Weights of a small transformer language model: biases, a variant of Adam for these matrices.
MLP neurons of a small language model. Each row is named by its layer, matrix (up: input weights) and neuron, and shows model dimensions 64-191. Each number is 500 + 40 x the weight over its row's rms, rounded and kept within 0 to 999. Numbers have three digits each.
Before each neuron's rows, "fires on" lists the tokens most often at its 100 highest values on Wikipedia text that the model never trained on. A number after a token or word is its count.

fires on: "es" 38, "s" 10, "ts" 6, "ps" 4, ")" 4
L7.up13:430530490485477490453451516561518496444466496532486588469443468451537458485574477555540471432474556517496517446406567513457437491513550489502524529458545488567453462505510493526446550528431486537507454440531446559505525538547522477574445512566493517487470536478487512488528507416471530553457516504512573504477455467483531483427528496562477456488551406498509521452452517492503418539474

fires on: " se" 53, "u" 18, " Se" 11, "ae" 5, "e" 4
L4.up120:479480528507503532482504480461565588519509500504452483540489521516460417560504540473458519480551461547412537545458479510480492452502493596508510479498547462527465524583503502429499459462549551445486429536532531566511470531483516467538604472481465461475468518480464563527473508479495543548475455521411518473495438452492455484487433489506411544548548490553488492504504533580531517506476

fires on: "\"" 18, "6" 11, "5" 8, "7" 6, "3" 6, "2" 6
L7.up689:494494442477570527403476479538550441466480433517600506464478484514452443524493490496474468544453501490543515483552532455501572488418477490455471537482513453521528550487514459539539537496500480515459521466504535484487466489513472530490457543530506438439542475519516478430562469542463538540496515482497530473498461511522490513494502435527436551416550555434530550453516561504464508460482

fires on: "M" 18, "ther" 14, "B" 9, "F" 7, "al" 6, "K" 4
L5.up146:523463517510534410506410450578480491493486446541489530556537449489484508517465392470484499564428450529478483542527529554507427481481497487469442558508547500538457500496515476505467471522477505555482522535466553589516498564533492440510519519523565518501494446491487511474487470507481468456484446481506588530465534498464471447466523528498500486546479579541554508501531479436507495440448

fires on: "um" 25, "a" 13, "ia" 6, "z" 6, "e" 5
L4.up38:518511537460476392498462484547497481503427437557443518440481480453511485551559516482464537458508477456465530481540567502510459449499461511525501482503434471450501445497500500457517479482481557533479507500518546455539551541597475529610493516471512491478496452524519553450520481521514504608491426540510570484541440446488507566552533468528479435504524516550518542482494434475462480534513

fires on: "a" 28, "s" 24, " " 7, "ent" 6, " (" 5, "ment" 4
L4.up405:510498464558530518494474436462548460529496532543525431507495450517489481527564457436547515501528556498457432551505497511446447514484541467561472446568472537546471558470466510448449521585491489502502546495508495445517476556554458430543478487505483536558524478499576489545502464511534505587453487466474582425553523515469488459446463483479456473539389514533518514450488447482503433517465

fires on: " in" 18, " of" 15, "a" 14, "c" 8, "-" 5, "al" 5
L5.up87:522456467397457471534508456522557545530589554591458499445438505522563537489491527535445480525569451391484481488519469528446450474476436497468554503492417486472506520441570449524525463485455511539519517517484488527525554505514450428469486501486490444396519476530474444524441474501542505566490586538491541500496477558479534464458511479503488520480525470447474543527463509469488485518501

fires on: " other" 14, "ious" 10, "ey" 8, "ent" 8, "n" 8, " any" 7
L7.up293:550515482465560487498525495449538514525471481542523551493508435510541433505552464420514479509518480486547474480565499513496448475464506521502395541472488455541490510564515480535513463508452498517471455542525450483493524449513466399519473508555451495525451528519525552481522482521483468545466394493454561472525510527506502564559551522472537539467475534430492542491552490470431610497492

fires on: " River" 21, "'" 11, "a" 11, "ta" 8, " I" 6, "na" 5
L4.up404:456566489470483500462508570539576468525489526465558471461514517575410530519504494523456482439467551490396464426533497532462486432504535476532535534554495452461461466487598390425569496505393568434482508561479545543507498520572517508520562517508444478533487508518483510541525508493471461525470450464450581443521503535509503437524523445521540553414484461497491542513555461511549490590525

fires on: "t" 22, "w" 13, "ig" 7, " of" 6, "g" 5, "." 5
L4.up484:525508439485505425436394519482493466609439444521481473542514532569480542522479548465473475550438496519542514497484443489543492460450474534491551535475494377518519562426500530502507566531442503465485544479497531498448541534519481548520550489447483458542507472486476475470546554535557504512577456524569427522516593441542487497525467470474455493544511521441447503455455540511512451571486

fires on: " h" 19, "C" 13, "P" 7, "an" 6, "E" 6, "ish" 4
L8.up478:477508479470479501535492470489517538516516469498481502532488422533441470430491475443508479553542524550474455449484597559508436520515520528501483520504543406442517456555411495506528514488554521463490612452451482540460494552500546539527463548517463456507514488498463602508531555501509480496493548481544499515478491476587485560541531495477474526478506433447542511525499519530539508473395

fires on: "ur" 19, " and" 18, "w" 11, "en" 8, "," 8, "ak" 5
L4.up180:519532543528479526542439546516482512500457497503532545574482460440502535534516478510500436554541488508533458557482445469536461541471414497397540512491502487494540565552524546537571500531428521434472448527504517497507618527531478438524438566501430495520577542472474470537509486492582548577445492494459460503499543519529495464468517497511459480464592500485521529481459545533483465444456

fires on: "." 66, " and" 11, " " 5
L7.up34:451480495542552474524527531578535573484468515559445406462475485498531554537510495465460515454499504531514418554520423540519451534498462513435568474512526467485563444498502526452444476530506509574461493526485551402468595434527484409467479505532489566547520563534444531456535496537565542519475498541511438401557495504476519434492461480537487491520519474480454524428506537550460485495537

fires on: "ing" 35, " of" 18, "an" 7, " to" 6, "ite" 5, "al" 5
L5.up660:472525527467565484494470545436580500536498511527500522476512509512577500563500602454451509517457463456495507452443538485500491537470432612439550509459495423495448551465584471503527470497500528538530474495532510518463543508448534486498461516520424475477456519557516502466457469527552461495476508542495565523467447459545478481464489499515471526562445480439459474522474489496509491517451

fires on: "ing" 46, "aking" 7, "echn" 6, "s" 5, "act" 5
L7.up452:527515493529515466538497571547485420476529436432486418505542511513446507534515542493545495520402563468403457477498507526517477541525478469536454487531502562468511477562536541449529502464478514580537420538485518484453458549585490479523499479531564443524485432540490517484477476541511483500517561521516469530519563487503476514477493511532461522444493605551497486475477511527506523502417

fires on: "ac" 25, "a" 25, "au" 16, "ar" 6, "at" 4
L4.up28:469491467474478457453460540490469531446464511458445486492496531470506458504469432434522465444517527541426552526523531503509484484465461555477596568478522493472506410498563497488493491514516555569519496463481510484524527483466443473528507482486485467504555501553479516471445482417468471515519466577497434438454478511471546482443539469499536526475499515474431542514496476556503458426553

fires on: "er" 16, "r" 14, "pl" 8, "re" 7, "ont" 6, "b" 5
L4.up503:526494480463460505471475529520514491518550484481471435514584489430477461512565589498415486509530495555525521436506505525479487484475496484474454482494428565491499492522508511447577434501538502488532504545556498476472405569505516472537430471506515548497519466495514555498481427482484448524458496481513485459498465400511476495527505443587482506539513572496524538546495529527488594506473

fires on: " re" 22, "\n" 15, "ecut" 12, "in" 4
L8.up732:548557553481497531432406558479544504502475522440463555455427471517506492485560479553491520644452482410531479495511510490515538493421486480513522458452522419508492452535485490485520380535587498484514496537515569550463474449437461501532450535539492535544491516495474517488506500523478464539491527530460549544436532474475468491434569475528498493491478537453448532584528510469472519525531

fires on: "ing" 17, "al" 14, "ical" 10, "ilitary" 7, "ional" 6, "ersonal" 6
L5.up520:474455541528542467436510523508496478509463537509512532510506389485513523486587524449486510460480525468527531532462583594479462482493479573520447466572554441519541436567517517484423487429460541515585563474554458492459546507479490479502452471549504514415548472554463447494493441518459447552487459500530494470538518534490419476506513540486449440553545492536499564507486532525530464559464

fires on: "\"" 63
L7.up259:532438439524552494484475451540507566517436575536505473464514547555497539478456541495498472446476559562531488443444576488421512445456479540518472564554445515478489505514370497518519480458549462545529481531554555474496498462497466493525429477565508432523492485529451461496458536527587513554456537492469536501465461498529477517497501461592490483488488519499576485556472531500463448483487

fires on: " \"" 31, "r" 25, "-" 7, ".S" 5, ".." 4, " S" 4
L9.up180:592490447413543419458491496499509526492555511460454476508598494548488503459502469459458524504527503566457499399469457577506568466477455469521496557471521444499534430562484472525542517481535506539478501475560439545526509495448501499536496444518508567478446435508566547531449514505502526576487414521566410531542530545499522555441500444557465435493569473505505481528435498587436541545470

fires on: "ed" 33, " and" 11, " was" 7
L7.up171:491475450494469400481496545502492547506438453502502579519496516477543527548501481404439457555551526585505506496493455542526513496470484526477415552437534500514478574423446525451503557439492521546549497450571559474541562473566443536520453521518503464479471530551452504550562460455521527517522567476507466510530539524488543506519524463526476480506490547495508584510474528478514447456524

fires on: "S" 23, "ic" 16, "ric" 13, "or" 13, "on" 7
L4.up741:524528511537503490484454499468480515465461569510507485484507450584522514492479483562424414511517500510428474527459509544488430455502510440557466471453471497566510577485453566527593552489436503540467459496450547466469521434523545430441421479518515468485508547462478440477497443492537525534490482445476530491541466543471501462484492505478574539505487523533437480420565544521440476574489

fires on: "." 43, "c" 13, "==" 6, "n" 5, "l" 5
L4.up583:545453473521481502492514535506547550491476494578444565527545492547534501441504489506501450477452451609534512507489485483506485481451470553486549549496490450517526451536481454436501511552517584503535470555517552546453512562539509543542446580504408509523508527562478445480535524547471465504492478498517460509444508487478580498511477454539514487373505532569500507560483551551519559477510

fires on: " pre" 12, " time" 11, " success" 9, " hel" 8, "ant" 6, " act" 5
L7.up677:487487517519455504567561475478485536499441498516488495523446439485510476494533536542493494525506518568458393491440565493458478467499536497502429488497468506544522456441480537441482451529477480444519454561554506399500541418507497530549562470537506526473498508559542508489460522526516487558514468565533515452528441498547505475408508434510456515486447431477439548508505507520501480474491

fires on: " " 20, " at" 12, " a" 11, "ago" 6, "is" 5
L7.up408:471488517511453477481512638416530529529431431521447491488523516486467493517459500431515512507453471567498514540470590530492417488518468581464587550481401544496507502476433492495518478483497476480496456445474535547439572514420534488492556510506506506457476561541476461456504501470561476544407474441563527550559548508489481518462496431486506524503465525562480505518480506427510491493522

fires on: " |" 50, "'s" 10, " P" 7
L8.up179:555494493435535451556445504514458511553485552485504377519514474480555467499505551530452500502476507593486466426486472434539455532530515468544500536504504537483540546542542516463528505500537518478498491508513555484522522465527549454492492571566496461438547571493435444447439648512567475468463489539490570557521570447580493435528542485504469484532567502497523495486563496478482498448544

fires on: " in" 39, "e" 10, "o" 6, " " 4, "j" 4
L9.up657:579538591546449595492532401501500450506533502584475541412478503521459527551549492545524492517515474542492490445427561483498487463508473504524517546497467458541470493464573452477515421427536520582551502502519480455542463522526432524545554446515462505460522514485558480541513483497568452535497452502592485526471457481453465500547548462525482520476455534450514468494526578544473502459492

fires on: " " 21, "a" 16, "or" 5, "o" 4, "ar" 4, "att" 4
L8.up207:410548497550512491558451530519535496511477565532457471502498457443520472580514463483517492506488547522414590491508520497531508537506460513467532490554583494497507549506456464487418546584476450491497481476493469426563541505517490500476554449441586476495568467506541503515475484432575506563518484495498540399531500554483557471501516503533475469531524508506495530517557514516518448432464

fires on: " r" 60, " M" 8, "att" 7, "re" 7
L9.up725:534509556484450574495488527507471463507533486464525483454524461499545440460533539476482442475519515578539467494452528497533490490551557506498490494469455566495480455551514528459458443492490534539494578510517517528415462536501533526510486468541524509469575505490420478532465519503544497484491532461493506400436531511482437527539522506504534477553546455558523433492488486551537501460491

fires on: "an" 17, "ust" 13, "qu" 9, "ever" 7, "ite" 6, "ove" 6
L4.up61:458568457411546445557550493504468527483512455496414458544529516518484465502492550477452511536513492545442482417455485472535506566487532463495489539461543441522511535462562540494514524555509540495554483453518526568423575544460477487560463411493528407414470435496539470529558454458520443477480484490468554464487493538506564521581527509507486470490486515446507493500474542440482571512520

fires on: "or" 36, "er" 17, "ers" 9, "ed" 9, "ent" 4, "ard" 4
L5.up530:513447458439457481490469524455463520535598537553447484499473468517461447537546512522476482497474523579511454545501538518539498483476529513441462526464506510521455423575451553563572513526504536527543579488473544478500481459496521470481545457471537426533480516476513444478453447480525491458476582520526430442533450457492479516473455490534510466480441432516481496467460561544459441551439

fires on: " at" 20, " det" 14, " before" 10, "et" 9, "us" 5, " began" 4
L9.up179:487452515494452466463469546531452460492484465457571538453527518485573490546477489515468468526488498514500485482489473520473530573443532601498465425471499467479472492479498510508466479535554506486565423419486519492410435495455492514572559513505470463452448482502508565529520472461512494509480538596525479518542486525523458465528480448519563497472536489506521534580573498474529467531421

fires on: " An" 21, "ing" 9, "ain" 8, "ious" 7, "r" 6, "n" 5
L7.up611:548523490536568471466486540438536530516439465520467543470478433491494484513536468464480500489521555466430450526438506557447454529472490536507489459444551458439549481566501566472579561398452468501507449557520473491521581499502495476565532517467488486495534486493528502540430443582430484549437503484503523486532503473557458595489523463467530522541502503396513466537505561468499500510540

fires on: "as" 17, "is" 14, "s" 7, "ers" 7, "ts" 5
L7.up522:507487520442448489523487494538496508469505512542461475516544508485543519548498493513413487444499550474488468482505509517380492547454451529506466544421543460469462512561452483492453514516517454526553519442555454525480477554495513465538452488584497562470517531510515549423462427535472513486537504558465487453509521502517506462442493441526468528579533509511458474527516512537478457535381

fires on: " E" 36, "ro" 12, "ino" 5, "ou" 5, "i" 4
L9.up17:492507506442449515447425521524559558469446443382460540455450528475585461507499593517463425510479539550469512487494456514556541475472554445415561560514540523506475560545524502497552547508503547571472448483546513441524491539445484453521503523529530442507447479541537530452514543501447477512458512455461509588481512603566476505503527511622556507506512573500558463520494479445474468492453

fires on: "," 31, "h" 8, " |" 7, ")," 6, "ham" 5, ")" 5
L8.up470:468492494465478535506445466587496566569504476420547474491500444575501466475553496509500484451543456448469501450524536535521489482488486571522468379542521494466560537535606483546491517473485457435507531518536538486502530553490459552509414455491553467503554441590593443468501476481514410454473522503480588516500526486455496448500484520471583522487496449485547514430542446463439468541458

fires on: "et" 23, "i" 19, "omen" 11
L4.up545:474446460488471554435503573470529462519423565489542510480580449466531540531555480528473467455474494462524532579509512556433548475496525572546521479571495529469476493502505511459475510510464527464513441459490481517520526443512417519507498476510529506558468492524543470530473415427451527493478471532478506569503497528489480525516469465472492510536492517415502514548520505464506528466454

fires on: "is" 22, "e" 11, " his" 10, "o" 7, "es" 6
L4.up246:558513477493540457531488447529504522522502470559432532513466523509568405491524508489485530521509485468525486559447426445479503431536448452521510520470530469423481553468534425457499524475455473587492487530559452484503459447478437543499538501520518579455500503490518461513450496454523527508482491597611409536498489511511569537476554445542493484483560546497527463456407520552484559489489

fires on: "ell" 24, "erg" 10, "iv" 8, "min" 7, "qu" 5
L5.up474:525529446528541534544478512532489518485522532540446398503525499477441434486472588484470481505390472509490536550458505471467540559445508520530544506514520524465474465476466479489474436521501448533505507486505517488444580508557496484502545489514450439514560476532479518439523507541513521561537506520486490500531525503514583545495623446586545540520446463463539428494488591509570423557512

fires on: "A" 58, " a" 12, " " 9, " the" 8, "L" 5
L5.up708:483510464551574479457529590504547535553487529538471568480478401538531467534471470511485475408456498462501452556557444461542427493531518516436504529483541514502461449531429538513502509420451475463447538512474460564533545512442514424478527465541526574541562523476467493504470491577513501464479435493602542535566520563538577472485478465465526477501515486525497500484527537474437557523465

fires on: " reg" 39, "." 8, " Reg" 6, "et" 5, ")" 4
L7.up587:486428510526495560500526453446572458498477559564519457513556468511467510494563513514492475535388486486539493477489506440482491556492518494456462526500517508512518529590416453483505524559427488515535522505456515429439444548495475476506494505433467530393506446502474483531529475542507469532491528518470485524550525500545475559476547510517517481481489476443446567487498573476541489507556

fires on: "ar" 26, "an" 11, "k" 11, "al" 5, "p" 5, "u" 5
L5.up293:434548553546575437509520463491509501488490517509482487475455516486467515504515519467474455498500435540527509477521480518490491509498477550530509521506513437510516495560568525473578388511501544543556499438527475468536504525477475458478437531517504512476516441613495509543542545557506444506449501571549532524554523492512499443531462532532523534522458435499513526492501488442453472482519

fires on: " that" 27, "r" 7, "er" 7, "\n" 5, "ing" 5
L9.up626:540526490438496489531445484465515491536488431458452519493493496488476440464601515487523511563470530586522508493472546502440450537541556455551514454468424527490524566451500461432510540455548538468542495537497526515504467431502580457497513524489538510489478465538493453565502514500532471551539565537536483454503508477468484513482551503522527488517633536511546490535541514521518594500464

fires on: " " 39, "20" 8, "n" 6, "m" 6, "." 6, "nd" 4
L8.up510:581490456496506525517519495496525567486530466534563535543526489518565458461398434496479490470474542542511457503439446571489546564431529567508497500441478517479482440519576424433537503471465510536499529574540481462473477503494526581495435478539497457514498472540515519415516481510432490532453477513476544461504527569493479447486467536515556454454501442496525474501413519443481543543519

fires on: " cap" 15, " up" 12, "own" 10, "ig" 8, " lead" 6, "est" 4
L8.up382:529484493571522490528513457404586505450524543558534522470546512550531506531509521491525485527499399546476455525500529488458463479530511515459508540561473507443474522397504460439455468472465521437531513588522543514460489585485485487552524490522531524515468478519569575526457518499490540510495501505503484494489436535542453401501500449497512476553542572520557504542519557473524485532467

fires on: "off" 19, "F" 19, "ive" 10, " m" 8, "M" 7, "son" 7
L4.up369:504520404506567534530474548584531553504456484535478478501518498523513425429480502495520527463449513535416424534504496519482461452503515486496523508506558496524458533439521490477443496484474405484446501499608560569539451494498486457508401487557543476520483434548506539464466500465499501480510529443484587462535483478577549483527549445470448427509454539526558459529467572476466533473481

fires on: " V" 18, " P" 11, "ip" 9, "ri" 7, "ol" 4, "il" 4
L8.up206:425538487463459496448533513453575478513436509476503518518507450460523498446449561472528521525589489488461576522528520465510507468479563487494473522442501444450485434555474516499496438563499487518466529522477471557460524512559465465497526522573523464522476381492486504510515599483421467559498439503446562533460475558498434489515488483520523429487476475457621520468509564518468538544523

fires on: " to" 16, "qu" 10, "\n" 10, " qu" 6, " can" 5, "===\n\n" 5
L8.up139:503536553571489538490455477476564537579506453520514520476475505488518486531424478492496425452484423489492522473552460526482462546532446534520495511502499506492542479498489467488470494548455485509537467512538480423456471543445532428501514480471486510474459456550486481543561473528520510515478501553543481574460427541484475478533481489514523496496521476499538497516495563479542589452612

fires on: "." 56, " vers" 10, "amil" 5, "F" 5, "an" 4
L5.up324:522507491464482475505494569550462513515499543523523465543516428526430455519530460497493461564426511521558459520510437533525480507460452533432445469417598503508538458453541503538478513507461493548519470516543527458542520427568446482508436517569510570457448525551464509442448447455503514501533579548575471442498566483501591498487468449505501556487515480467539520550399530506530530504519

fires on: " \"" 42, "I" 7, "\"" 7, "4" 6, "2" 4
L5.up96:587513517535525459511517478488516489501424438479499468485488513494455503527504515480469502458432516538445566458539485487469534464436520450439542541473460527474490516483475505562517517436521510519497459519462539522471538507493528492486541513486462419500533476540473447482504532550485488517464452481515543490488492539491513496523491446490504521526435542476487487491520548543480558525534

fires on: " |" 78, " S" 4
L4.up306:492495476484503519475473557504508474538463625539465490500501472476449482506538563541486502495458482495496480424463466521505428476530541479510473601485540466483478497605458481474575483577538439525403522467558537468545553476525521484428445454548510441543491484498561494483450522479464529447414553467466578458475490447482532457491482487519534379505480471496510520425454526480493487475509

fires on: "w" 29, " of" 16, "ther" 8, "ign" 5, "en" 4
L4.up690:510514471467506545564537486451549486521507460487497524585530497528502469479442467541463498501529457511485496456504449482497504543520525435496468503451469505544548522473542535461484492472447543415490504524491583503533574548569512527523504568455465478470491440511494501543474513505491533517408411498535466548518525495464472534492466515471472486529544512477468519557513509503494489556453

fires on: " " 45, "–" 5, " (" 5, " per" 4, " a" 4, "or" 4
L9.up157:564467485474521505522539510485558499523473528432404537560542489551615479556515480547503475476541519548456464536564553580493517481495555541482526540510542456550478463541469442469504463443544471522485486468505560530543538456528456500448444485474580514523478540597518472510485440443459429454528510439515480461574508493536518467470431508531487556423480510469482560511497468467428544513414

fires on: " " 96
L4.up270:484463516532522535503436514537500533588484442473510439491464495431571473559504503540479538385513511513540499477442516539466500444489482544587471526480490510516461519426553502577546440480487538579470505524486490507490576530495456535516445477431492603549488498537499476475412465492588533477419463522522545485425535491505480476548485549478478535491462532417507489525480466471528524479478

fires on: " prov" 18, " /" 18, " describ" 12, "ight" 4, " as" 4, " serv" 4
L8.up691:469515421400581559539500539525493517575496470492454520443452460513463466563463538517482489574443567553469494473549525541488509548469473477470444486508497463556556503466484529510489504535494493415560497537544539467521508474449460512484483505529480530558507483514531480491528571536475453477549447450542526512443530445564517514513471449440537522413528560497525509447531509523460514522403

fires on: " " 25, " by" 11, " city" 11, "==" 9, " town" 9, " between" 9
L5.up766:461512424485486502518499546458545478558604478555524482467514468428460451528502487462458483502545534465496512496417584488469461538500449591532450497514535476488505445534511469520544449508483505439525519568550519560467605547479458467524523435518486509508442509505478522524475559505523528549515500576513535475437410462471538547616468532486485502524503490416538468478463498515489524491520

fires on: "ag" 22, "ong" 14, "og" 13, "a" 6, "reat" 6
L4.up661:504448503463510462473488469432469525586492528452440504468567529521457455567479520432486480534433464540507526504454423507536489463486433566433490490550509487475464512582434408508585498520527555540513454557503486550421515574472515413511490461479520465537468490520473485499469466495474464576524471495493548575519524494545470521503596534548472431544522497517466467460476571566441487484549

fires on: " D" 15, " d" 14, "ene" 9, "en" 8, "k" 7, "e" 6
L4.up373:498448493487563543541447574494436441567520453518467527433541527551561520544473491573502531520531553490512385541526530578461536466441489485455533470534496458485519450487570497520439506442438587449481544421541464521462574493516540517470534441479549566492489537485512430505488499504489413509506439511519468521444498504485487489452451458517428559487492421451459520503506532441492488516504

fires on: "en" 23, "z" 15, "ever" 9, "on" 7, "l" 7, "or" 5
L4.up605:537496465488444566456525560492524503506464562457487467510507494524528534499482521490447525481466499563471511489446425500569464517480477488492458492446479505543479473573535452529518380423533519554547472555456476556469587525467559489458537489511488528491420447510581463475452474466577524479479493517504484487516531503503524538524523438539476453536507410379540468531434461552555470442598

fires on: "n" 16, "g" 11, "m" 9, "th" 8, "er" 8, "ers" 7
L5.up343:525453500524463466441478538490475480469510517523574473475510486489424456490548480525472498440516486526556500512457560525499442555474589523508512506530449522410437559532540491511487525469516585555549536512578515442485531545476449490479474512448511478572542457481551537501441454503501527542454495533539535487457523466510458508411549481475524473448520448432453544507492500514433430573468

fires on: "." 55, " |" 13, "ir" 6, "n" 5, "or" 4
L5.up76:537536433529456461483502458495495544538435488531543518475446462542465501547521527446507427508501487471556522522476460519514491514494446471516485492466545544534496528468468462498507520475507511501474574530523565429494480459595486499563481404561536475445488466482496574417462481420513605483538490478546554496544511560486488512484467469512582535536548494489518461503498460502527470527541

fires on: " and" 23, "," 16, "th" 7, "-" 6, "00" 5
L7.up144:507494446532521495520435498512480547466471533485514524495420468481547424540522552506482441466517493439468486594438529493553540520458470498486556567503496448451421521507498555510458418524504483459533413554495532520479568574448549447559513466541465466499525476446499503498458501484497508581471503482495508547532467515480532572506499437509498539494474447487530461508506521520459453501493

fires on: "–" 35, "ll" 8, "°" 7, " " 6, "′" 5
L8.up271:476500520482463519486529552556527516529474523486434491555583488549495508469527464517514494497534478562453499523502472598469558550537625504547561474465503578567450500488449454437434484491467445512516531474586482501424539545557459491532425414557528449529488498490510526452455543503498480530488541468504531474483490540464493542542452494484516550521533531417586485485463542462496557527475

fires on: "is" 24, "ral" 17, "em" 7, "n" 6, "am" 5, "in" 5
L4.up584:547583506517499452454425520522533537495544514494581521482547459479509449430421470524416516421472515525502505534522464511523432535497469515445532521454507521538433514506519476447508481434429486505499556488472501534581522507452504452529509481523528515487494501579568533409499490429514426523450521541496550527518494443460485413477492544529470403518495509502539524526544509569480436532457

fires on: " " 20, " /" 16, "c" 11, " |" 9, ":" 9
L5.up450:500463507484490489471498510433454536476496509487498498511451487448544518502483638487488478476446473487529463436472440502541515496507446508452487526543562459551487507548516436464529488503465503521501449463615609476466482508481516474459465452461512484529529521514507483530464424508525556557455542463512560523457505474549486489478474460480492500530512380492568429564470452511428493508502

fires on: " " 40, " before" 15, " –" 6, " until" 5, "ot" 5, "v" 4
L4.up755:449492483455575571485470617549538458581581423536434506460479501563504397596500515461496462463582469481473520553488463467472460502503517552585538480514445504484506603492559499498548475513460475502494514458462540472458538565428511528504520451511533530521557452521429489440511462477520586514492454473520474512519477503522498454521463530526480467466431478511494488495544501515477573497515

fires on: " and" 27, "le" 14, "ig" 6, "ur" 4, "ph" 4
L8.up439:466472513524489436392506438555555511458422479497540473562457410458405482517477484483491485492555536512525470529528499446539497546514481546451530429518544453501534445545508530498425503483452565542546509511541495459504548417492498502600441450510485446558572566484558521526506475521609575531506490503459520492437510534537487534465498503505446476544474527456498457475506510476550496470530

fires on: "u" 19, " s" 9, "g" 6, "z" 6, " V" 6, "e" 5
L9.up158:476460458463492450520483472574488453542534457523452510405475500505508499506511522505516517492463532535473475483466556573499505480473558521546509468540518515521481473520467513561556420446464493528541516556539540479444551503495430464555464554539459452483557495478462449499533537483444449523486506408509536481445442538488416540546506486562463453574505552464491465509550457508487489558459

fires on: "s" 18, "ers" 14, "es" 12, "em" 8, "ants" 6
L7.up129:482516584499516490483468528503523518501482537523520515465482442526480516475447452514481538490468539527437452510493533589537463521503496528529440559495531468490472523451488509421517480511559536509514495439514558544504519532460520472539483541574558514449472523540519559457496526477495555539493460476451500471524444470526454484516498517514473500522480490529525436488533531510490463517441

fires on: "'s" 17, "ab" 16, "able" 8, " own" 5, "ive" 4
L5.up443:517520503543518494501473573451547523462503516539500585466464478584494428530488519444520501550503567455463424475469493543537482497506428506503455549566537416445504432450496476555555491544443486480485443515479550513546534523563500519570472513481442575451482524514498484489535471510544469507412532491505558565511500516514432491478491504495511488550506548504511487536455436498504457567477

fires on: "n" 18, "em" 11, "ey" 10, "un" 7, "and" 6
L5.up132:516518489514513506479449480507528443527575470483556553528491508494475517482390542578423443394501488537401474511510556524467486465468555427484539406494505534489501457505540508493556524488436474476564423521444545440502485491483460434542454471466447485536489570484582546505601498540500523549411486445504542485530478417521366500545489535492512446491515522531438570494558525438536471536458

fires on: "f" 24, "at" 17, "et" 14, " of" 8, "ir" 6, " |" 4
L8.up440:463496489459503557477493425543515488501485596550504401454504483514548513543540502522432507564468491482527499539485501523437507569472494497530549498561474567464481498506485475487459459522513555485565504500467483449360549542529505440494461467465479502493482527468495409499546551454528478598516486523478517569511541532469574581575465501466553466537501570446470483514510573456510570536534

fires on: " would" 17, " will" 15, " str" 13, "er" 8, "ever" 6, " could" 6
L7.up223:456511487434525480559500513459495540564523464433429547567488452513548506431505478493432508441523479495452498460510482481506501482476542552514460532396498439445541521542538482505491464441559519495535459549536461501526463484456511444480432524470390481465495479531524536526490506511579453508484469474524527539532521505480530586505488424540494470562527530516583512503576491475496548513542

fires on: "let" 30, "et" 9, "y" 7, "ret" 6, "ans" 6
L4.up563:483459491438429460470542570441587512464420513457499516476518439493452476526553539529515479496508477469462477589507535480534523462477514483518483522521492445532556524441515528456485520472497518438606494449476474517446547509472517509532549579456519551451501529520558522552525444494541484519536473558492462514473486581429471503553515531448565456500510493482523457517483542525528438538469

fires on: ")" 28, " during" 14, " |" 13, "t" 8, "F" 6, " at" 6
L5.up425:510501488457467461477465539566500488513493519508539474554505440556474486506558568514523492457483474488478449485514539514450449449407501549497494526522514520518529460514470517509473511491539484503513543528467516461526538429464451513457449509532505581529544445573466506443514445550451477509530514480508552524497464467462514492441454451480478481449437524474523491515451520481434481509464

fires on: "," 47, " and" 17, ")" 5, " b" 5, ";" 4
L8.up146:508508487499519516543483466515544564564495453512546533477508450557517487575546451535430455444476481470506506481465575521491482481484503520525516437490643458580580532435511459397541499509511503456526507492506520493532415461508451516505480508495578520594485445494536495520475522375495473481527443476530521505350506483522440559521500528497450445495486567461531502557471437509424496500392

fires on: "-" 24, " \"" 9, " Mart" 5, " Car" 4, "ock" 4, "ok" 4
L9.up284:529471488571518491419539484467568493471388544457456476570556473512460537469515492460418537443509573443426560475576518582504556472495470496459446473443445569458445496504535512507482425416490547479476514529494486578461432507477565568553524530530497532505515475541533507587484470463511479557455483479488467487502511578536486486501591481515479440493534542511496498524534465466438474527515

fires on: " and" 63, " &" 5, "C" 5, "-" 4
L7.up90:498468511586557454527470452501531575419498524520467536497439497527547553480472452463482530544481507551543462518497528531563534514562469514463456510478504510526520545540509486483486549464425508481509561506511511481456522470453460552495445489522528534573534499483477458553539475435507522529537489455548463507431447487523584464549485483477435480533560537503489498565492445557460476479520

fires on: " v" 36, " " 12, " one" 11, " up" 5, "G" 5
L4.up535:602445472528480492496535466414493523542458499408496418443507460482508474486535625471509474507484478523467453527523567587501442489466517597490530489455530511516496558504499510558500495578525487479443427473443466581482523551480471471577512469495490582519482509573504466558490535492548527508405528518501506532485465470495524459444513467491501475463484506470541462528480470507542564440512